Weights of a small GPT-style language model, trained from scratch on English Wikipedia.
Size: width 576, 9 heads of 64 (1 for keys and values), MLP 2048 SwiGLU, vocabulary 32000, 106M parameters.
Architecture: RMSNorm before each block, learned and rotary positions, untied embeddings.
Training: a variant of Adam for these matrices, 695M tokens, 5301 steps.
MLP neurons of a small language model. Each row is named by its layer, matrix (gate and up: input weights) and neuron, and shows model dimensions 16-111. Each number is 500 + 50 x the weight over its row's rms, rounded and kept within 0 to 999. Numbers have three digits each. A neuron's up and down rows have the sign that makes its largest values positive.
A block is one neuron, or neurons of one layer that tend to fire together. After each block is what it responds to, as a language model described it from the Wikipedia text at the highest values.

L3.gate138:636522570518437456512521501504664393425568452420511418536504486507511456485440532528587539547544480517507567540475487533515540487613480491579387530518395477457542528588449438619411493534481442577505511445437442485484467489508466497539576516464504487461463473465514506442587561575559500483
L3.up138:501483495436478477505603494517454476606536474591515468486427447540553500430401474489472457511497431510517517485492466484518544540502420534486556513610479477437482563492495560446555489458501472452516435472492454525467470546572439521543472493457470566435507383454591592413515506452543519495
L3.gate271:514499539518456555573449484590567468446457429537500483527526514509524503506523583484512495452475591464473374513465451460454578518512501459449424522466517453394515425523491494513466547537458584392488513516501368453460574526428518588642426586542425509514448420369452522484528490513501482472
L3.up271:488491530523439411482517483433505492407514457500566522585506446449541553543543467464585493538465566471387471513460443475469492455546379516547526482504563449528524493479448520530534497533508404416438497459557392504399538590510535537542430561497444493509495425427536534534521507625533461431
L3.gate1651:459515523515504462544457376485423518470512467471485544468477472511518577449472436597501518481513524505548511432499539459554465465543556481559469561538501456482564499507473513631555630506530488510474529502510426539514514489529565452534517530458531475482580493486568439494483564593527471545
L3.up1651:567530578412415540488485357488554522486586466485466585540489562553473513420482528479401519505473611522537516481502442527508465517523598460506489467488555410514523466582471532507485491357503550496419548493419511531582557551512478560495467542490546480483460463505525432571458618526431522424
L3.gate1655:550454489560593521513585537496553489434485408513585515438486487489519526490533411495539409470507504483539462503500476491569559417544426620527534492440503375471475462522489487396508512495484607497597544440470394472480514461508520426636530565440485453472438515520491497522550448510498439466
L3.up1655:540509445436452404507379513467542540414501517413520484515498537502573471405546468458425538542440557488572488455477422537464482481564439433457487504436464486515504441531560419549513491519474498499426466517533505575515488463469469469513470557500528452506578556390518458462516531515419494527
Tokens after statistics. Words or table pipes right after numbers or figures in census, climate, infobox and results-table text, such as African (American), About, recorded, and | cells.

L3.gate724:467520489518476480515514476587527470437500541498609538451425497503487517439402410494451561475581534474537550547514463416516446581512447481421439462412529563528508486487515464547565545483578570415525455515447477434446405404634515446497519458493468438484493550493430484443471472476454480464
L3.up724:515491516544421538396561478590525572577444515484494472412453502510498458454558519472516442507481420443479527536557507471529503528494509543501592466477479448563549567538475434535527469493507611500480498489514454531438433555597501451532473505521489504389425615424491526535510398546455515457
L3.gate947:494618473524585500564505481517555554459450469549523483498483438508419450442438520500527585532457535514498388602524551507570494485489530508443525494428558547419526440536473502512490526453516575485543580463583409493480467486468503414507422576480411462658461556541476513571474490590539492478
L3.up947:523439415529601474421517456537535526474540460499549435533588490440547477479549500497479636516481445514496372484449516478489507482469485448436478517527493543488553484438458552516486493580573509466486487471507454532497455526509390530486478500427519470452537520395508522478519494543548578493
L3.gate1009:500513621477483380556431561492509434605490554504501548517483540508431544509472498522430506470596510535510586587497528502569439488500501501488422475515559540529582562625518488553469527499604487524473535565593572456466415512510492420546491433546413552483455474526494490487477469458456514610
L3.up1009:437530550512501466550452498497423545528503407543497561486463524496543514428472517532478459428516454539432501522447541465515464523459389496592430506542448459488615522583493497493548555471560550489492526541506450493444425505572471421466560538516479489498429545441493543526520491377496503470
L3.gate1426:529499524550491468573477356423531492580475547375459437549444567512459510412504546443460485471608481442478535545460520498531513467489439440519452415547514490545582638557541423466503541482511515467476528623511454473508461471478477404548501443390494445602445515498481544430497464478495527506
L3.up1426:480573566538436438561581428570475459561478483481535489473570516513526498474479607477362473460518435509564555527464500413437451556488385515452546471477510381512598499559493494473567561453555445488497578503478392561506425602471556506446498529527487469526505570497502553447569482488532535495
Occupation nouns and possessives. Occupational role nouns for people, such as composer, architect, manager, and apostrophes in possessives like Paul's or Network's.

L7.gate548:472556500467467526549514474441460460364510467505553556592465512499545465469542464419492443547527537537497543457421472498520488496566408525464498450536515463506518450457543502425581487523442455482540531460380470416416483529511546540600481567408460470589562491432521587375463529531527428479
L7.up548:560501547453529461518430542536390429450555543470441494523484507526483446450556563506600491443501545454556502530653504394501441519540596486484462491577482569503486471412464441473483580482461541602515528523504491526441456508555353457488445625521583532496619539506519544448527549502555487501
L7.gate587:583498503523496522503550535453522497474501446528467540412500498518441494475574464602456486519511497463569467480526460493540478574528553474442496570467476521508476534512414522536600402462523470549513440486583524585428445436515442437648541477486404600506512541571473451484494456536449567453
L7.up587:466487487473462547499479512505452515449444496506417523532556536475462405501586446561462564562442607518539600452455489484528456545502543497535619451472516525522491457442509451453456549523516509512499525499544510506432502486555423543458548485512421513462581482495524439553370557532454475563
L7.gate600:480496540535573586483567490396510552483511384491484494497407561517486536429514410547558527513471514566446492476465595510406491453561518553501500491503477498554530451487527506470444456464567567431499481579493489582583524607493567507532466507442455609518542535440469499479504580555452443486
L7.up600:482500489566512589458608476411505593474540531404460533591504516444461496497529451564420470526601521517496487494538424458482506504548452453418532534479472513553505422516481561508529503452507449397575498475519574488464502554520651462612429543498494503498517530518493628435490464587429436531
L7.gate656:438479575444445478504526498505553504520452521515487472578511576372408567480472554449505599483499505516510442486505566470492503531563561459529484403466503469519512499480497558506531480583492510517478508552546464517579581490583483457423524473426524497583531528454509457458532559518526462532
L7.up656:509542493449428505488524482497496441549452471473427512525569458402510511514446468493428554463523544496506355491482461467510445538548522445440429407535583599424485462452496439528496499468551434399498467512538519558515501470549447546415462476488479487510589427490537454548455452485497441607
L7.gate716:510585459466525531528516499514567455435467503501578552547474505510546501469449440519441477564537501521494500450555450526468529377445365490455539495517505532547489458548459515533527480527487576530421590507497427515483446481492582478495567441516430429396413429532512386496509447537500497500
L7.up716:553543624485516525414473493344409425458507443484499435441452464604467528470455586604512525426493537437532498378466413579575470564512540468480494549481447480522442468479596493505526531516541447423537423505441550605496434493396518627431569523530464504535497422403400443430491527526488495543
L7.gate722:525417478517488424486550503423547512467522495432493491474437442472516464469506514482458585559619406504437485395452568453531499411460522497524494524485523446533472417524426466520419419581464461485504524506512506461513555406432530570523451498499439535418526515533452471509446578516554360515
L7.up722:590467476507566402453535481456481473444618503592491408427402515550498550378563582544525476503564466535433469420500506483519463446497471529532497472535581563497413516482467513515429508494553473488512405475530574518546502485476547481449430595424522535432393489464552497518476581586586466594
L7.gate728:562561459462552491554589502458501490377474521521529573554530500528461508521493529502513542552461489470567506462444496474445369455446508393480497451445537477437573453451461453437642494478484525491591480457406526521508536535518526435659522541489423565469563436579563537529508498506553486463
L7.up728:515579498467560567519591492462440484442435411471494431539485515523535500549534408484455551516533515603540517516506541506468480509561420499512542393520521513543524544588438564502629492418373430443478472549483445546481506513522522518587522518508473378571424594519542596541458551488519438442
L7.gate793:520518431405438524545500484557453484512501494425523526511440507534514509477527504451542441450537482574429500500418596444554491549502519549504390519527564446508474469514502570446492537502567489536493474441449534492511424526454467547484426434519546497557514443543578486519389483458546470485
L7.up793:549488405479468480534538524544525488490464485455404455495482437550531517417519496459494327465471454508405595539541556492542516518452482496491444490557513491490506496512470543391444538454584471552534457437490565578518484539411482504468555520546474623473539341422537530434489457493570497553
L7.gate902:502497493591439510570525498573628528436555465529486497454570468467459537451571492443599503447400536419388436496561519567447548537517518430466558466474470440516500490550507541438492514427487512457454611410434475600426408468430472568445464548417469425423530497460517501594409456531445582535
L7.up902:480472435483501513464532536429507508506470488499476474501445476441441520456461485470495527375456549580491547508518550440436464479443464553484476529495442546462549502553521549589501545586507464495371495510562476561461561468489573419489462403549492550504453533522524450604538614499537485491
L7.gate933:571541494521462557526441460456593509496548438517529499567561500463498491518530525589489524499470391402545458524483511536429395575556497535455499513485484465549468480498471459492520582399426509487600407459516487507480436566440530483495537516441540520583420420453463505438463531461531472502
L7.up933:432563594497517423554503423570435557488439474523484483488473547599508578470494505467494438486584478482490333460518518526526577548508493466554452482467566448541525472513433556566537477562469544528389535519438446515546497526552477512517443515466473513566544484550493433546516519505552501490
L7.gate972:532480498582590515528538614549466462527508513458486536515486428508504481444477436434465511434449555514595615534429489495520501475484524392420474508488490510487592493465477477390623505515501432487496539473494551536494415449615449554466473534526491512477546509510491542529561576549486494470
L7.up972:542482474545465485506465537536420397563467433552453491533477404557480559440497503563552506489559531607543560546527453437528441516546491516490466499510458527473426517483487477472439517497484488362501519464485538455627405564423442474522564449584605588504502445444549480532503504547454503524
L7.gate979:555497540574466473480594492423592503492550413487496601534492468555539514479573497540526558577463497555414494544511647490516567519493600435533408549425573514447595473415497509439549514499511460466526516506533661454505497516537559376477454584560494542492552582517466502503449557544495397498
L7.up979:400534538524401497464474479496513502492455518421508597524505548542534521457489522541483463448539561441517460439410422569460431422517477493419582503457472545516513497533547520526560514571463516406554454504479501442573494437537429504587518525470491499450414531549490492507481531461516547561
L7.gate1143:411533399399515539479480456467407446510581501478491474523560656529468388484540530558524430521478488472582433499491467468599448498582377543511508388473525454532428491388492572499480505521610442527561461495522458550455496516558499476460484511431430518526501470468518572588489543505517549451
L7.up1143:547517520456464545470511458474481473603457455453499433493444550551569521470548477401507559496439533578529421573553520509489504470486568511471563515478583434407455509505484559477512543447444527427572430570571480491503422574548545475466524549461528607488541511551515589431448424459433571498
L7.gate1182:562505488410559423522514462511459446486472443490583493504498471511597529511421408452553547515525573558534484443466501470524436413526541566454499493491511467461576556519497484400573641478545496577410520432557414437526522479553585575483524495486427571662512377628546519525531490435498492520
L7.up1182:424554497506394427489512536478518496565464501479496427467479471566457489527528507534521551504598482498558381533459503511486439472444536529497542530458507526480520437508429475474577596463515540547506575529589468517488446538516556540505457479483478473492456571465509524432542484560465466488
L7.gate1193:479537535554552529501522440537555472451531414439532506477447515505522453517457444453458441498591505507492499403495476442481442483493386539517489542527467409473435442516492471452491519515502538486501541418523499452511458489519585423498441592542555443520493442510540515509468498693557525409
L7.up1193:455449495532487456441587465499508522423552458507564518458512500535491551488567494525504472470490455519495529491534546423559479454540479568500566537471478400583457543443534579440466527567518548469495468506508467438565595472450427432588421548540421493560452605519487480547402493535584572459
L7.gate1217:427480501505599513455532409505600505403545516465548572452545588547514500507489408571573567553468508541568523462510507462524487450564553512427501448541515497578569458440477462446536508567517490538460456387511545488537582478479543577446543567497383468506507587478464411407486546605595472560
L7.up1217:467426500534528523511522442516523524457523422499426506457579536471523554449488531523651506559531480427480468446486461541533480473507470506465426437396463441509549530471494553495556597495444502356546494430534498559495489576527520380399572566445504494521459509483479497492461485500490491548
Table cell separators. Pipe separators closing a numeric cell in stats and climate tables (−24.4 (−11.9) |), plus parentheses opening unit conversions in infoboxes (6.5 ft (2.0 m).

L2.gate325:558475551373514575532440532507519472580445549429565466586408434550429397470423446523482480475463501554559485508509456571527493448477507524436439512426508458501435596415575397506409532547540573429440452489565537381513443493562596527453469545480467507538474460515513481545488483452462473538
L2.up325:560485484540454478591498500487514518511476546561445581529540598489492462481534577531546516529485521560491589497511463517497426459525457487536531493523558578525522495515607473498522494538469559361446519545496495530580428527495505502565464458486505494538465584494500586548423504614613413571
Possessive apostrophe after names. Mostly the apostrophe of a possessive 's after a name or noun (Tipu Sultan's, Presley's, Men's), plus mid-word pieces inside South Asian or foreign proper names (Shantinath, Khanthara).

L7.gate352:516514471531489501509477432498578474417525496526625601523378489531419505552534447481463599478542491472574564504578513540555535557487370435544510481430525529455463477524506476545542516563585494545517483458489467514453515499468529461560431549495456482477568528559446570509601502489511548489
L7.up352:509542528497476499491514451454558500496491505466398487584477579481514448482402552508464521423549474517492570407529478565618547550506476493463519473491566528430442556476512528513496505525451452527483557503599556427569522425423489503430626592558626548558448563471507510514444550596475461491
L7.gate369:514542478368462519528546469515571399456470511560526449583434525493500600502511473510497449513495527437451524496512533525433483500539522479561433464417626536500493545506504489506487469490502515628431551439530497513513664480511583460426526522520539566521538485439423538488537494486464548594
L7.up369:547559413509489471532433481452520508436454505613484402437395514525487593523499567556592501460530491580486435495564489548497463441521549490562480452450592573544435496469525477518565487505521474577494479414552498542467595541491526449500532530509547486409497423498453522499537543525495561638
L7.gate423:548524466504446518528546497575401452564540534548534516448671524473648399490542585548526543604486480488464457518541490508457534480477364432582521536484531615507586517512468597547568558418535562483521456517463489464585505507530547414512527553495519511453571483530540505451503470538510472444
L7.up423:479471474616501496489515568537406494513375483550555401505451503494536446438448451515526521516502491486457362578558506530431554527450493479461490573438530505422518546529513530480517522573518479529395485549438548520502589614495447504487477413501584550451560436534546472430554434439575527532
L7.gate473:546522449523506562536485548453441522529516437525404578492535598522556462470516515482384427534526474487530541520553466443439526535538479524497497550481468472549440560496493507516589534506553572494490470470551491550460472462507437495524509393534394479529560484512477396516507539502445458515
L7.up473:474552462529436537443471530428515531499478435533422536478452574569529453508494524493462530545490493506563489582532473456471522521572490515492556564499513488557477502438513430506608535511527522482496501499584510553452422488540358513552492474534420493498559466574490449516591568492441512561
L7.gate580:498491538493490441384556439432493532559378484445516476574467525442471472438440508502469516519492522488494453401495568516538447548491371460525510464546562463448528558514436486547556496515489495557551546528425569575503593514580470496445529429476505569576519392482418493498590510564457464467
L7.up580:482522441512502544465449543506474506468454492535534558538437450536550509504516506520498449433453475470507548498507393450559531479558519470497501448463471471452460512523542482498530598428588463471512555488599591588430478514463527495518444502523468536516437538559433503461454514502518483541
L7.gate712:538466480513482561455554444481536583517500415461513474500567521428552421485538518564453559479495502499523510523605563512480602521443457438504550442422506574459433612486407496458535453488601476547574541579627509472523504447438551448567526585447434548459554505484451470528523549469501428501
L7.up712:465500544592560545497493459445513566530442478518414495478458524502493491438540489586469567535448503516482518457463345500567547499467529462523556480495397531539488510511491466526477487508542453545562480466599576604497525549505546420559561536455420576496606510470429491554486570553601515378
L7.gate834:471527564415494433478526475499488505511488587582415484565532593482467482516460470589439487441558520520420426525474548463510560526491567554465524493567509528529419616389584486563445565571471460536527443530414513454609527446443527410453563418475505610475588440453469394548496562536574571540
L7.up834:483383433571577544455471495534455492463524394527436440444501534489618543499509413497453538482463498509420481307528444611491583443447565426485398485448493533542604519492514512518632533545464465506460454397493519531513552597535455484446514531375493547547544476508515465573451471463504556577
L7.gate1061:424546533529533581506503518534505493515460542486438541524539535432543528461501499426416547508469514563434455513502484492422534472525478524485429584556521476504543432471461458504526459500540479468486523523538487565545523521471499545417583467538514609527464519604478550519531536585500508715
L7.up1061:544437475401474527528413543528494543522380517538496521505520477498492507515536474522478513542452480555539577557513488553487570552502533482568523479458537467531445530480520495440405498491538545496467509463495564527493458568439505569469581440435531435414457496525561451491510434454452552520
L7.gate1084:476566485455520504565563562439529521421390575559529484450393533497524493550582475483496487451535478494520594481534592486489469472508542414500479494464544527440513587529472545457507571503523552556488531418469510506460557537547512463460474551441513482400568472438426479397519536526511485567
L7.up1084:469526476457576568576583501480541591415428532436593494540389503437430464520519576497498481517433497474458574449499445619510487433441483481516505479457600515408528627448507466547570522500566544550545441431525510597469565521599598575459509514516467528533503487402426498456579508518436508542
L7.gate1251:534538536523384501480529504571430471431433508509536525465501647510535422501471504475401499400545563521464561455435454580398443435461474530524479415496577495511471527517504510489490526517525578491451447572431444527483507453512568392501517458507481463457400538533562492434435541499578501461
L7.up1251:402506515476552562545455457539524467523493479558421515473523467590565461547404481623497591474453421570481632492470405526414438483483476484516491449486430555506534480391558498390585499498487486505449558472532536574480594477476513488535565525448500517490517511569498453462524626458450517469
L7.gate1374:497553459421533541487502511444347507502496427495405580432526623461454450483538530519431515547544434506498552544583446576463504555441509516440497504452557459420544475504510577550495498415617528482550429447467528516491492494564432526496478445458458598565486547488517507405433549511491491524
L7.up1374:463517435536581510447511524425386545531550526440561457447536646523523454478581480485500536532501487523462477546450498587526394542434407559488531618425525603475387514522535605528456394516566546458563577454544553508605432513525463547514478534482476517440560499501487523431440570475426480482
L7.gate1380:489527400470468579526552501475491493523459472557500567504468651525470521465557466545383535512479468465480569480513494536457554529480501476382516503451525473469468526497570405468504377507537552517517507483580469515463535499499480543516514463431503566532495508484437530547514586505441462508
L7.up1380:495509445524486492476490497473522519483470595483465480451446586514548476483623454569443555443494477520455539559476496508467552521514530535464649529466520474470433548471503396443539422540521499535521460497544475524510489539462425493500553469402515525459481499481474518527522512471461526566
L7.gate1421:529539460450470456527594449536497511417437485511529541542503465518561418479495488506515433474478556545441554575498472459540506501459522433539463471510537389453497427540472513403536555515569485567603446609409474505415537466525532495494604463513464501508541456486517478574476584495466519553
L7.up1421:522493428546444449488542534581531522469458492471441527481528546513507514405515455526389450510493510605545465405552443422463473523575564534476491581530451524564484463455509321470526404490483454488496464443550436456559510487465527479553488547500494482482546352589422518545531400395498593433
L7.gate1483:528492457471476442438473471445414498438562431515566559467568561473535487559505511459534514523520592497584611514532539452483498551487518516515538495442558500487478510450479638470514420478472498501499605567365543459485508533494480540600501498472525403629582506546524436486505481535515466468
L7.up1483:389496495451497544435539424513531502436413544439511447529466536453479515522501529495514574462456434475548476442578546544549521509418564365401542499578562473468481443560401517488562456525438442447595502533434502462496529563478554505442477428362528510557448446489499586559473513545500454547
L7.gate1822:558578550429493520491512531425563444413412425507524466511502436513393518516438537509407454465547523550533474506537488369552578557446433446438476420439442528524506514561493423550505546561498540431489522466583432545476523385468513541600479458452454517476336432457406422639589522524608556604
L7.up1822:477523415488520515469572467449571494438443516583453500441440521454466430491382588444450541477494550504478493430536477450540531487418424449468511525542417538512456437477480409537546565564475539574526484548491424538471512485482398504555453397475498543482475526482459500545516535553492425579
L7.gate1917:442475559534542605490443469463453539489395509571459477476478565473567507447604503477395565444494504445475543530558450436500526468512489448357567482534445409496455604605476499467507503484466441493549458496541524505506508541435477459512488483468515597506499545426455504511508472539584488696
L7.up1917:477475488516520505432419551465501533443417557516383476467547511482556499515560486493435545417573496489437542468552520500479639504499509489455576456475548462616422572538466450451535485615469544528465511409506517487474453481519451550476646451436550477565506546449465483548511487506584532532
Mid-name apostrophes and fragments. Mostly straight apostrophes inside or after proper names, as in possessive Milch's, Sabicas's, d'Oriano, Kokhav Ya'ir; also word-internal fragments of rare names and abbreviation periods (i.e., B.A.).